MLP neurons of a small language model. Each row is named by its layer, matrix (gate and up: input weights; down: output weights) and neuron, and shows model dimensions 304-431. Each number is 500 + 50 x the weight over its row's rms, rounded and kept within 0 to 999. Numbers have three digits each. A neuron's up and down rows have the sign that makes its largest values positive.
After each neuron's rows, "fires after" lists the tokens most often just before its 100 highest values on Wikipedia text that the model never trained on.

L8.gate633:456516564474439467511536518555523417400411342543374560441403474483500532523459548448559494531479481515534573512478499526503495533444502461379488464489446462515540542414545518501490520449495379467425446471431451510580532470512499473529455485618494540506440473452466527474494526423456565461551528510466527546496532518481489515485520524519491473465550405505526611450499494449570460543447
L8.up633:453506420483447490497542497407506437486570463494590484516623516493464469537482479457462544509418511614391424501557562440407386482502485400477526512449567457510464564490488435490507477543445540461496477463427466524473460541407372439600563518541468489486519473463497537500523518403599461522472513539552461453534518411419565573565477554422546605553442453464442525525432507450472508537441
L8.down633:435547584482486504460502419553460501502499473503320551476456422447527466498472516479529463467413558417522538483482495565435543595662539526496466516490449455529534545507575514466525468407454485498515404561427524451540542531554530538418426557516544485549471413432464476507494638538510552473499516541548501565413495506498452490441503434545543469488453476477509471492510561491447448543615
fires after: " f", " F", "b", " B", " De", "l"

L8.gate12:519536531504482519498511479510436533561531474544541483415495474497502483546545464426498453386487480451507452438565470500554525592494500526545527494559517553387512491458575503396458467520565458452506621521453447449438471551458425573661440460599451441427497409468478518469410481488471476527404538450536518475489495506470530543508615547552438523558486458519540480596496517488515438504423
L8.up12:532531498533479501453528377611377524550465447526467459486520479464538445544516521463463499418528515500441407426604488487535506550508525488376582541516512517464458523475582476419557511569601467492531580565477497445442558492467438605574455481598485449426469473480463461476453469535501531460430549539483488498496518468526503525471584431518441483567517516482524432561495503438495435453402
L8.down12:462473475545467545467518450423511486543609516463427559486454551442545467464564609559500586509428530547488577456448501593408440585419440478369530512496565542553505519544469539565495589452419529541419457525491509501484510473486498422508510592486521432458556477532526493506586466468462546552383436513507475591496423426568524516433475525425415404431528562459510498440489462539551522426510
fires after: " G", "ar", "l", " g", "og", " in"

L12.gate1007:577493542527489499436526551558397458483562517538497545482446484459462499544482433493599518569400532456443474601476497520539437532548597371471531466529449476441497453474467487526529535490536444489425497443480485604476495464519457528513496525527490519534507506512539566555456530477538514579453513570448525472487481499477534470481544530571439576505527440556434471534401463569506574495478
L12.up1007:409494482556476553461545470496532439520472410552561412543500467460512513496487510483460464472431546513405425525512615460568429539546446465462484463494503505566516489516497416440499501384478529514474465484516530463524524456384467503569473527677469532429537495442491496526463449496571556477516503570503497576540530493453490475507577485577482517560380479514490468453463449458491591617493
L12.down1007:423480411526514475515460504571475442532593479516522468535476478556426492390440559449521446505476462428556558511469479522472480460542640436575480536462571500472445560541551436503458495466500582577531441458480450556489417521519524494581379431555522515536434557496503496498471488508461462451500434493520479451536573427540520433426582521604414456512473415489528434582552524465450502595529
fires after: " f", " g", " str", " for", " F", " ref"

L8.gate704:528521566527484476440511536510474503513507539527426484516541439525574478529558623522581547460456533518462538542466490491549496518505484466530656524445459570577571471506532480479544550449510454495482438602480484564495482433504484470374460527572478525512523476553550562563577484480516543516522443524532524492458567468488537564549465580453571423472484474506441472474543465515515496459478
L8.up704:555520570451494488485486465453428418516536503471454542534501547463586495527526464427562552552522408477514507520466564496552512565483498533602553530515572460492439492501458488459578488473468528468500548488355481516509496473414500498440514531545484566456438579493486554409503476592517558546472497438505502471538516405521454584487526487407499550530513436412532446427498458494661494528499
L8.down704:479499430614557491587460462413556468500533542462523556537573513604434501521560486546453462489483484427516407498597469582491539399536468535445506462580472535508537521530559509576506490434423488501473385557500512506489512610435540458585536523518541519534607560481467551515523473506521606393521450549544461517569449570433478499451518502505505439435427499487536459448427569465548495539508
fires after: " the", "k", " The", " sh", "art"

L18.gate221:542508500429567527552466530435519448486485587613583566508516365527443510465500484480409475557432417525396525461501486489450509482459509480526511608456439511485466462539559572545453456428519542615596513493530504417488553542552541499498438401508476555526481565445550574527470558542466626514470531438523475508554509524519538496514564576494522647433594435445476490451647586495504404488536
L18.up221:482450549495557535509412446475555497525496530493508399442516479429517503494384461512501495508494463428442469430469514506541470522401555456569475469597396451590496466463525438425460526565523464448523426440431438592537505480502445522432458480546507510496497609441543430452443542493435481513476460479502567529562514578539552616535596503492522518498543479504414476480539413421425489536421
L18.down221:534611473548597452480415489471559399512480570558513545501478507461505570500484496465471485563471559538493539435473499503556513425579366423455462478556500530502506570549460533422523401573536399533538511504500465598488538528463458485439580592567536476484524487513450475497572542508494455527515515495467541532490428464389476464545551564475482451562495467491538521400520530587491556543521
fires after: " |", " the", "|", "r"

L8.gate1092:470488518508490563508523455598497477493519572442576564629527496541451517431549536485455454519508579454532530570547497544422505560499550520499560567541491416429511473461475392442555519470470488490558551529434517558545517520558588525538498468490588442515493480460519543458447434496467474532389553495418492602426567523532499459531517490474498486553485492534483593458401516451487517433513
L8.up1092:442512463508483435496480521555606459555539486553521460568537502516402526516498446497440449564529451450583450523517487490470519529450508559501561540396448541532482538501509467491527473530479518412646487516366533470516480444481500521536498480510479491502509450472475485524486568543490427546471414501494488538430480577524530549401440537490621544511533458447476572539489551501558448410424
L8.down1092:465453545517492571540466584589526502427532472485492521554491501383533483451475500503536556499452613552443532541570525477486525493490452485585527523495488440496564434465431435552495507502448494494421569618488544380473509533516500493464557495492544516546520547508465383457562471488514514523502487565566489535485472575567534453524442464548532437485526450547501421482591529384502450486578
fires after: " s", " l", " ", " c", " the", " sc"

L8.gate824:514581551475484552554554560480470513527468460489523437467514498548497506488498479514544531475517510463507473508529553517461525515528413534518509370462590531500493453375435527514517487491530484496522488435515463494489573520405501527405496517536572575444597434492594491483430666494528482565476609563529492488492516518589424502539476610480621450502412437501482509438536497455483606482547
L8.up824:538514565443488544466481501399587534455499489417475448488536540523458526475469523478565458425580499448541580533530556416535497437548455507548568540573486528512479447544506528448520468539484555515502491486488566555466477466542616559549454558469607499494526506446424556530539465440425447446474465398531500479453424545442502440491563463576510488518501450544541501404511586460465512395479
L8.down824:511447567539546471579502554589594407545491540539527557513442550507510557562482476457470545461515476411448518580569428500419445504476497526494408400532467513495545434521423458566454588536531501545425515383556463431446553448494447477503542454478478569461528535453470414541464656565604426496443516523443475539524486541474495506483468528545478567604549469528532434476499515512539600441495
fires after: " m", " M", "M", " im", " (M", "m"

L12.gate728:417484539571533559430618421496496502455501453508545468524448498434531521522544438460488520474560497524522574459589650485515506448516448560472534471591488520469453514470548525546437512547497520599568487552475635497457629484500556507458545512466522408558442521475567509589523467414574552490392508536461483517543477487608451465505469444497522548484477466510460525637545461573460499447562
L12.up728:492427488537489579506574398533514430514505551445523535482524524460537548478512501542583506504576453567535501516498539538467421542504434505493504472593567492428528591525611482512476559494436498518483607534495509455537490465530484456499470506578469455475537542492470468494421563529522511530448505553481523470474459520425509629545447524505558541478450545492530508454486488456508552496512
L12.down728:464482553589526486457543518392527483439568554540562536560551512392438488547562454479460525577430574540538509406469491505569539521466499437462503519489512478412456467583510426552537560511483490451549411497467517448463534471434478555514535530522452569484426503466422525422461507465536534480484541496509459555477563478469502444502567495471486530502526470517465533539544523480511481450522
fires after: " st", " St", " s", " t", "t", "ra"

L19.gate576:554540516521540492505467541527537606433471484522415490481578453387500432571463535488465516493526514542551581476528583593492525514470505511404538616547585542458493386569539597448584484457460475599576503489505537478397546410551495442558572630482504418449575575490499488457496434493497464464464473493446558574505541397507567414498537547496534504460435473610506533415475563544591516431497
L19.up576:595475475530478516547394436485528550460537505462545496559516454560462451541485516497449421495454542488497579508560543433466463483519524508483450348511569502554489463566419500495523453467548562482500556537520549514493538505528551549435529510530451518514567462496554485447402560450502466489649471570476524550538466490551495492514459434601459469514606548435457491432524499512518534552530
L19.down576:563535451532512523459579425595520492537521533554597546567533521538511389542461531540538479568629487581613479406437489567480443524468451536482495502485470471467446486517486586519522554440557500556511542517510536459417507438589529506543561497507404517418523567577533498455445438554511535460537524522493521547483532531457560504539513509464465462444483629560559542499531493531565478459512
fires after: " |", " on", ","

L12.gate263:515460424579569498494492492517398476488540522584522471531459572411464544450470553528422601457401589539494473482552526580451439508495509467496435447461470496548494544434513477597485483454514459569530500500545428414517564490557468449441539516529468589451524465613539489430431483480527529507537441521481496486554486450479461483549470502571506465442486538526532380467581525481570531492508
L12.up263:524537557442564512536521504435479419529510492512569446472562520502486445458494499403562497458514553540544494497579594434424475440494462445583559512442554479483464448482468532501549498451464514496456470445506452508416441568525634437514485575534474485459525557609552496391483458509500455506489564522416517520502403402448511506464527497448460502517473490485584473452528533517500474539554
L12.down263:480569417493511495490500599465457572452604399554462535561532546502493473560519548472505511442524455532484548536504499525450465470527526571497541599513478451454423388503559568485497444563530520476470527541449467562492494436521526551408569451480440509459521525389503486497541562569555440545492442516471588545528451498508401442491482471515498506458493519510474412491499511452429590472510
fires after: " M", " m", "M", " C", "i", "o"

L18.gate974:425454520514538408454581496505457587463409463619498410396498568392496453557457517447536478418470537503514536447463619511448532500491503505447463491439494476506410528487532464451574532447392513499555470473414497458405544417504488499554583519455530535532479492406493512498490529507532455541451490532536404545434556606431571559548518504567492551535515500513465513491456466533500509511520
L18.up974:395500427571484518483472468509507503553410547456546472464520523430493485492472560471553507454461512449517504507581465517425460398476563586580434507439551465548589533536506515478484496369473481519425463401350465469442535543467578567467558497563445526467512501374542499482494587548475519449487573431537488520517478530508497519509463453523455435527514462515509524547436430488552559525526
L18.down974:536588473512498490538543472499500474434509494533498499425456586454503470499524488493398559527463524562451587492451539542540477450581479487571593543382479458546466488432472584478506517465456450455584511494565576585433590514520512595489457579513472449614484487542490518519520506575498482430454453560528506561551531614482486551541457578465474449436553564393433443439550465528343510408453
fires after: " |", " on", "On", " inv", " On", ":"

L12.gate834:438556475497554538486445575524486483495474560513466466568438491471543527496425540449528491529503429475496523522593496482596509390560519446472565436436485497480519471541496502577558484467451501425481577489471556550519452510575478523471432477552582549518492517634515522447474474512471536452475485553523514541567497592627552477578481521505565578521490527555511447521536528498397425560438
L12.up834:482475531488485516565565504511574578521592462406483547498498457468520553478487455544507448535497456408443483439371471512526466479537494489606402630528419547451483465586512501570595456517458494386524583468393519474477469500543466596556506493514633547512517483512557551455421507420555524513560469566563503585464602491515548471563475462598421461553501529524559542466537536516540461456485
L12.down834:564541468473496517538517508589447448469469489469499395472577470455599529478442572512556420488420498539547454495506537542575510554523446513473523489486541471548489478485507404488455492462546492510422424522500535515417441543446523494492538477539543510465467465498460450529564527558530533482494443495579450467408511485421472457439522506513538549601482524569571549530494476500557473499529
fires after: " p", " be", " P", " B", "uc", "idd"

L8.gate282:384480459567556532500420542430529415485443402518452431502562457457519568427545552518511443517428514472551515542628472427626545472576557501523571495467444488547501506474489487590470496493479498495456529430447496465502502483471529510647485407687556433502515493632581506494542619482522533543490441500426450532494472485483511482488489499489553462492532507580417479395524489572510447542541
L8.up282:330488539540455461548496531501450470509545438443545381520466516503458421526425495498611533457521505457532479481373574393502464515515535491514460496489576554488560539487535533475412384542510496461396519542467489634489505505543596495517520440560498469550499542502519557490474493545447481492602557444523393484532553457481527478580452512447583479497506521528483415539546513623552551471493
L8.down282:531466522527430587515533444516472521513569505542496523503480489402515503541463379600465475504482505455465648485507477554410553469492528443496621539435512429520459529444478532496507536499506576573487538551471497608649486550492467508439446486489523480527475482540506442535478437462565489507498436473409594535476483484507496504493458471508459454472476576464505490537445462479473449536586
fires after: " B", "ord", " Be", "ad", "ou", "B"

L19.gate1006:456493561496547366460564533482423467560424423447507444540487458546525549494522508518589523548486497482419471578501435471527543461580500518531528455479427521576483522539522637449426471529533578462470490501521528490499497535454495556457592537551490435505468511477477596577448510494545530513540463579431534506477567604503537628512525531549484546587446499468466463554525511547493547545475
L19.up1006:518517510480520472524484489482551536479465608454549567534523453505447469472530548556416550514455437550483496466502479449531459460458562476548484448531491490477447457481537558526422401574571386476481527554501615437502464498491403500550469492575421398479533568467478521512566390514456514475417504468462490508444571515509492474569509515570556423563504464553612337561537546489514500440420
L19.down1006:494417503551447511506469495528542508480540570646531543476505590464432504495541499588480472552475553532506460447436421524473497493463407488604455533552539520541411465443470536455554465551513524432504391484441479523491504444494473576567468493564555524469502512626577554519508451488505510482520457441542575511499560427488450641414511398521431423577495481438495477530500426507428518553439
fires after: "\n", "|", " per"

L8.gate191:389489481411503483512458492382561524533484442522533649552459472456428425478453448497519470493534528553537519463604539517526475559444523395547498394477523484527462570511559477478483539490528503509548477476438527473525507414588590493618511495490528561556532483451470658528553511455503467543445490516542484475526628444417626470487513484552555485542573560503504498462528563569491536550458
L8.up191:487418540527456634468462455412459464528518479447496563545475505509488412582602499510534583455556513481501502463495492504500545566484433547469476497434573563536436450457572415549406558473527503581545542557531434485575513487559578481458471547435509521509506509511433521559474474533519449476350477516538545504452451527453487472485492568507471502519516532549557520472423537507546417590450
L8.down191:489463466442543425534501509488494532515547469517492579475441545444516446453453433464545509549514489501579490563513542557565592508493511470590490485503355573452445541568430548478572523468557558566542449444518400565419486492574443501579421480511631514486559477405491429456525489517493562424494472491487612494521520543513548552483551519480511502531515387487488569474478471562598503586492
fires after: " c", "n", " N", " Y", "ant"

L8.gate169:443562514497539494453483561387557419513497458616506535588421429442559493486518490453515465498453447582447558520481477544450567472602539493604462562519462545579440489461486496570544513448528410445492567551522523511490461474555605589590480588512523478579501502482502448483523501575475558429521535475520541555499587542403450480464460453439494577584434553512521459515584556494572466415460
L8.up169:609497534483533523519642606467554531460556540435587472576548491495434534585502442524517517459538466500366462539484438450471506496493591535449489479533502506671529404545476480572465421386497509482526470616479491495522398527519520446511460483527477598472515481521501511514530518403543517505519429471468501590527565489547457525487535495501569493553397530457469545458517487491519486503567
L8.down169:518486528515504466552374472481585481574465548470428462492429572493549474477435464449458555606451456477639457477515483443510524498471540515507463431453535563355427591532423556476425520499526475463500467516503433522488492557506530568440505494517462480477580484475581494460444565497528498446508516440539470467554593429463471523544574534540444567509538493535475518451495621431429403490538
fires after: " P", " p", "or", "P"

L17.gate1035:405484516474570493504468557456578571485463452440496415510598477488343587448407563558514503450470551473489531503564495397433472529485438528406509439567496543508539495526556538506480454534465532489437603488394552469520463471443685492532391509507473415524479540557533443582515468501533577562464544486507454466490450473474561556538488505497438559501506507531516530466533472566451410470499
L17.up1035:562401442521484505515399424456489445548519604396460538471475436507569518473555560505454508478485457513458448474448565523411493517522463463507568508490527499425540514475637313502472473508431544465550454440452571603488538494429528517503448484490547512503484548464478548485607471501490533519442516482547518477388396538481448517555473521571499469566457452543514541462486547497462434581445
L17.down1035:497561500499503462443451502486523503509580509456430591459560449448495589487554510499584508480462534459527483555396509490567461531524570535492448471518499487562502434548388523391417508426491560469435524524461410591511492495571510473553457478436521467494478579535498445481519566479520478486499533595427479605469531441497536385504553293406537521494506539463489502455516465474573507525436
fires after: " R", " St", "ch", " Sh", " T", " st"

L8.gate337:499485538509483449436481400490541460506443472557475537589478503561532621519551442391547447441485541594509503459656514490467599460470486469493489465578429615467507423426529492487413477408496446471540461460458482473551471483425494508555449371598462501485451493536474506459487590482505549480479561385563454523489451458478455589518587439508584474532545543530533482547482566529507431456484
L8.up337:594486526612526520588434545555480542487511565471495445390501518554473535510439478454452438528430504373516471495559534483483590490539501508540438505544471529446539443454528542499470451562490509503505517496472584498485445507553517504514498476481474556587530522492547505446524431547525640496513535447518446523434559424564412562448427397510524477640465473529494485448476383502501491572526
L8.down337:479550449366465532515566371469523404546518521481484530616590536505432478528627567452502515506519430519530470542461497442602503444484489365563513504506462421442434572456511545503514555408465470462534444415496493515503538525487457553537437494602522564541514389484498459482462555426424483489552452555556573485542502455513550451568510502490535553411484519577478463558571444536450454422448
fires after: " bl", " Gr", "l", " g", " Bl", " Bro"

L17.gate1006:560490491524560460427509478502588482503469554569537581520481499513504446529489503499485504503550451503477560580558465528555506545529388525454554489427491533431400490525458499466529556498480534563558502529489439469503512496502557431531542477538548534477421573416527507468413514608562632387439503477468406480427583499370460458520462574485558527422590523493394520516391519554511506503538
L17.up1006:514458531433486531498411459538545493439497472572540517600448468456467537541375520508549476501506562539519440602468526507444562466576548495583535456450447483535502529436542512534482593545583523522486457505505479515441575522578525494474540436494496448537555474525584528524622458602573428505573518445582603474509507407565458528595573517513419433513548429513506461454460510474580467509473
L17.down1006:489427449528481438404409515487424554458539487549474454433442455527505415505459401432523550535466547486531419424515572527522455457553531460592416497514599499532478454514542473435444443416524545555496503551530503493474519481552413445481467501451550454504452532570429538455515514414504483498387343523451513546531530408518479498512488510529540546514422492533413562494497504454525519554599
fires after: " |", "|", " ", " the"

L8.gate765:518548458448428527540505476432558429461524534476515601511535487538509422537463528519501431468449613543438464538537440439495468481473498392521404508543593501469485507526459564477505438492476581613511538452514535472483455449462585414501575488491479521533481494499474651409472453423441479484430474602486561497467532420467536422474502554420484473447517424544553426425507520521558486554404
L8.up765:461468496515520442483507520534490494564510544550438504463534442615589490464491635523578515451516517630479503464481553457543488512442460456520532506498549500402514518440476459538549569493526553571397486433380511569574538496540493442537450462574424479485522483536498516508505495457493587519452489488520459433508406445423469448496388469461587483462442552461499465457495511469543528540435
L8.down765:677467466502468401542504540577488579481538453427556502405528589431464491615526556595473491499459486454539408468546481434519526460513444493583464518493517490567390478430519449422403368442524537461510501484537387554439537437467544451512500499522512492469409476467545555574430418522567477528423551569568545499457516444548557490548554513434558514569451493530560453571530476557486505511537
fires after: " T", " N", " t", "E", "n", " d"

L17.gate65:490506551558541440496538460423541490512457462480462419547548487546583516559436472477495523530513463540535454505489531607445481489528507524543474445504567556476495540553534523683514429586541533467437460572548511442592439560474479533477415475374501532486471515424530463535526523610460421490445445447466414618406528599519590429522494458513425584481484478483457530564636565503566542490481
L17.up65:474501546584483458508495470547554597449549499486611509494464426515512506464479490410436531432547476531531512468519560454442542514586504409528485446464494477503493507499512520633554528555456470421577590578602524404355490565483440536547489495447474464543525518580461452571543468498529518562521363449501444542476552510501548462416420595523464637588498490489541450492499557524463478454531
L17.down65:550553542537473492548462455557463449436505533514490519431479510406500597555535550524489498467470488553545516491484474555502498489502526537517580577575533479501529548543409459480451463488514539402466461544443536501555486490503429414465397492543491446556525551531495536511508577544460528429424511443483483594521534431392534431450513417538511455609531458525481549544541498521566497442507
fires after: "\n", "oss", ":"

L19.gate230:508462523443489506462517425561491510542467591429415480394448568494517469507525494555514457446532390523515581506411499492551594493547490549450536533483448531482437490501481519446527420512506506422504529468491418456407528416469580496451523601541476490495500484597578510500547480464596579552501444518508565503409465442457533564512566468446600565478431538497469487451494534535579474451448
L19.up230:448503521553460532456558477538518515546467509516582551485554538458401498540442578518517478526428596476564563571376517571449551555561470457565568548477491558542501458510520470580498462516550465430536469529610522466428507394563612570471550479544484477583579430459581535549540470482565471517514421486528519504459571543501542458545546505398532566448389539388491484434530514589576461536427
L19.down230:432568423530435454454576463515516485523417465466584469465532499478480489525536454481549535504556433612580544488572435482446521537490536512565557491627517501487442496451454496508524603436498562471550527490490510425458502534530557558450539553570540470433519471471548457446582484515483506493451526586422487504443542573486454465555434592539536416504499474431480469524462471439501484402518
fires after: " |", " on", ":", "On", " ", " On"

L12.gate941:468430435541542514553504449424545459555479506455514555593506470458467467564522520514439436484450514556485486524486523553383409468522479448511533496472496375507471459478625430496485525559507569429534472479520579494602599510441481468452435453620475491581503484493532498459519543510473495453456445508466448537493445458403516502582505384544533618531478484503521462496492566580494547507472
L12.up941:460445549510486485448502484491567537585466551426437479597467456354452488628553512568508494544435542526493555371545529504536494530422564523453451494432512554480487471472579494456437529551395520467503484517436485400513475558498559435474442453538504411491476423394481585498511533490572508490467480534510524538458473435518474533488441473433538472558532456597508482431536563506642485471578
L12.down941:456520384507485502494462535518497505501553444436483535533538481503532507443451462605419524503520437339419428531467469498475551510516619490554420548490491462626531539427433522564544514575564445500470450509482493474504455547537530550549599479617472483525507559515552488571449603503414500565502505517454471448564537464498487502453517497447432543475492442544587483492464505495415558489628
fires after: " l", " st", " tra", " was", " c", "ing"

L17.gate1062:472589508485535534523556414541501475499517534529529512436537554609441492573439574543483533552511554575453550508486543489594521406547505507573453481613558465447493484507455613483485461557495467526518402545460545559416530473489438463525438500440466590474446577488447519469467536566603434557540510547540507518477504521484468599509415502565575511415482470472425558487588545463420523446524
L17.up1062:517495423518643612535453525581575500482550476474549481496468528459490436535426514491508457555587389608497576604483504511535536483539476485494499480577538493476525422654519528490550473532500543567508548483534483509480539416436397473499445474492509478445512509462453584563467482478619562576527435507490424509436492573473602509503575458412584534451524536491483520396582498556451543509480
L17.down1062:529525462517598512550410502507492493502431496479516586456468489487504428518438511445527463494569579629528519542526469508566479470490558479459576423567511512444418516492522523553540504580547568436520565480540480546511583462355480468511503531468475426407529523520513525506465508482571507517492459526522492462399484501481546414506538499595529442503515584489453580508488517484458451443555
fires after: " |", ";", ":", " a", " of", "-"

L8.gate1012:542544543486494488502530528574439450380484484507465597558492485483502464559582448560492475483555476551539577525542533400500518552494494487571555465432441533566413445515505585472500516490475508482412424567453546458576420495487622543470531467556506395441572490461478582474493517530608495508509582544406439492456431562549562474593578534483564497501454489541541489511641433540551488489531
L8.up1012:456427523438488557471413523484452474605568597436523575538569437496452538589569536557486526451543471540501517565508581529516586572647349508475598571527449535505510390452530491466499472570486547527613514464451578487496538463473441619510556545521427500497500465560588506440430597457440449460475513599424505605582485472549599538557537469486516479480473515422409647506537450550603500508455
L8.down1012:537402481566402611554550474464512450470535425535427520441498533538543485461472421395373517544585561632463535444497495534503453434550528406577513458444565440449540475549492469389536519510488561522489514498568424476477528498519542450467441382484545505488419434519440527567506515445487527474476573446525510438500502377483369482399531509496375495534540486470540416533354511424522581521459
fires after: " the", " The", " w", "The"

L11.gate753:474530528519473503555509605447599465527482444545462504470533472530495470496512506469574390478528528579487499598547547488466563543397525492458491373474540530521565531534433486528459464486526562373456548504538530560424453531496435530548493462404536435438539506551461547516555581438499520411538541547520462517471463489450496463592535484473534487535484414524534441535478530487556449575498
L11.up753:460509494540509463522573479527503477499559512571598490553524484468462452469458524449478549535464449504370553601524472599500513518509433463453456495471486464458548526473473529575468589491518517507457387458484528512430473474424400524439458479449538483504602495529565501546561454404449508443546484465492465510541470569539460504491435508467537529500531526548547569516558529519553505499590
L11.down753:478500519455459439433494429572550506519498450481564400461372581466546491520466444515538465465466504510436484542515530569561505403498471504525532485435583607504457558497486529608497475515483354450530529512544493512525574527542516420450489530534475506446504516568509528505555475565527533467344564391496545561484480538472466508574534460398430453498370486604503514438614511503550574482540
fires after: " R", " sp", " r", "e", " P", " t"

L12.gate930:563555513552598468573512602467477514570519570491475547448519590499556504555494455584548537475473483550478589453540457495536519497393582532450501485520503514491460469569478462535424453420485474558493596505490553585465590467433480504471450493463489545563547533462542412614511455466604530502569493456509494550542485560520525478492659483458585512485510471504485545436426568489547512502465
L12.up930:532504446467502443493649620490483577527542500433540615477529464420520461492449499509495511512445524472412637469511502548511495466542519509511626466628558454507453523543509538515444503410430495481504521494535517494526481533520558621483528513509539479486429428520542535504500530454523521571507551568528431602405460526540530530531610457510555532448510486529608419461432452470499516538443
L12.down930:550550418452449468491512526599435525528431466406575495551581481549610488488492579490570442457426507583447497502514486438555480589453555405446522581569536477541524511411495469512505441541591546494545506517426538433417513491523592536532411473511414580545561520444495482524522514501471452550529491460551555472423505509527514527525448522517517466533585515497537548542462520470541455497523
fires after: " |", " per", " p", " —;"

L8.gate205:562517475541625533491446455635447482400476570442517425426587462571512490475525547521479407473414585453531471556475549516511565491494517443567500471467445555534501473432438425505501519500402552500527473482504504535439425532436499563509570535519529403446508493591503538420509526501588511409452455505514517470555488438488501525487507421511509479602567528557556464481468538551486426453472
L8.up205:564493465535518446532478490496500486419479423554446391577476409550445418475418551553482468400400523497465541550458536480508475438518562543559515519480464600538490563496559456555506351536419511514583534552455531527470455531494577460476495558536539374398568482511501480545488542460424466470444352540513490455447525535550566494496470446505455482574539557540608398479468606590505513552495
L8.down205:494497454529495573536522550493493504542463498410481482536457606450519444567394464512582570530586404434493447579482510556507498511507476590459435594443543511488487606425402535528455555467518653566352472531462529497536552392543422455540506547511509508481566511486449562493537519512546474445443589492467613516408514515512487433477496599459426522463613491487470609592508562487532513454521
fires after: "\n", " B", "ask", " Ad", "ad", " se"

L8.gate992:455579504479522504499524568547530420506516418415459507507471534585492423529611479470491491497478498379448449492419453469500479554476470516506601431484528540448495481446540583499520478502520529517471460454478566501450472433485455464480536532481456524493459487475518568418511550513448424410381501501483447494567505465515527545527564463523444486541474436510460484560471546496472466568507
L8.up992:504483469462542518513515463391473489469433599492538471493474484480578495544519545584542520465519474417607523581597459520549635531540498440424515476484497417547488527567589494527496554494573462554456558560470542531475546555557546538521449423512445466515510529486413533520537523499471502517507379505519448564507374470387466547483537532559572469497469458552534415502491482470436525485506
L8.down992:423567577480484435545527559529494435549449457499572512448447476490546366470484518507448546566470499469521417450450510435448517486534515537508579413483458470489537468466442614472491450463453510558557556530539459481569545464566453471501441604446489537492474451440489481464497428536541409409496529480473475472502540600594488496511565577545495536502549516533538558462427503500518475589506
fires after: "\n", " \"", " s", "A", " me", " ("

L12.gate158:499506521492493475550450571496475447481509503443486461495511491423437508452465557427486486531589444494566414511490619537595461387536485415454472461492526576462480460501604504524503444526541517492517578553486501583579434516459493541436394402434418517492503507578474560483636502460508457462511513482541437570458525479462441550458584532510519368526502507488539581488480560456497444416478
L12.up158:447470528520456493473586458583545465530574592477549457565476507458432511569469414548425528435497517556501496483458520514541402602515546537587533580544459565515481501500448448494484522491510468441546496590540478291463474504566477510472528524576501622518634551506526419642371445481520546523414476482416502538538470457524533537436462516426527529452537429392468434483483538511506532543573
L12.down158:547513487502609516529423551534543480433436466468454495465490406489517589439477576498529495543527522465499558490549506539483510499499363485496473552562577501383529531537509484524514464568472503532432597529479430508555359517453560572493446445371526492523461463599510448412465610526484493442560480482627430481494561453495521504422564450576455493522440465603636463557428504481494443314404
fires after: "\n", " %", ")", "osition", "s", " "

L18.gate912:550481478501594421538435423495549525444488550418505553422493548543494559506554495508497493513407540436521571424486522466494535513533545545536544404588438471440571521577338533582473476557540477439520506436425385417480518619476479549507453462406428497483533526588457487473534556501511494486533516500472554405496579460475551563547454529591448597578569553444511548494578525589464522531544
L18.up912:497493455471541400451517517491488436488443569517511435439523445429419435568614462508569457429476519520551453519486506535505535495457476486486476476514527472384569478514477498449488509486529502451461527514448495487497516465444434513524527585438573422528523562564439473496504536466523549488429496487471472490508554486496536451537542528426522491534518554453517516439546614472530470545500
L18.down912:495470643498425531509553607476468542537551548470389444527479524567431512437547439422465563604446445492525484404560489504495440540506468543504576482457404525534500464421426407576515574498556461467598504513509487486514570581437492590470465566446475523470464496454556451502547439521516516549476532558560476551442487505498573503544426457511526450498512440523534467540512514480525433544465
fires after: " |", "-", "|"

L8.gate410:482522577530565510515444567449436471445569450559536557553516452460509518433447440539515517479486467386506507510466447530540602605542493560523491511544444516421473479406482618478468478445413441439426561596558585537484498497523509457504543550543471536457468458522463454417549488546550475524455503401531494517513458582546497483573592496481467421479525475513493458410504498487527456485541
L8.up410:464574468372463521480516520456540458512542533552551541505457496432526397602517578535486546481474588442489444486513568561489532494570412483502560538523435551446566541380578458493485517468545475515427562548539518462479603542493474533496470533461575500496525553547502621468457491475516512460486485467529557538537543460449477541538466430506429354511552518477595453469530428453526543470524
L8.down410:467516523471419505489537470504525498454486524554475549490494554473512422647460466546568467575550389599471563496541424480505490486531415506436469489519577516504493567514479551486481488431459459482468448455516459433526542388525464501560482574544478540540508501536462458570490505470558491548511560582507459576571531555604574602527461504444483506563520525557463376558441504451417436492503
fires after: " ", "\n", "th", " \"", "ud", " Val"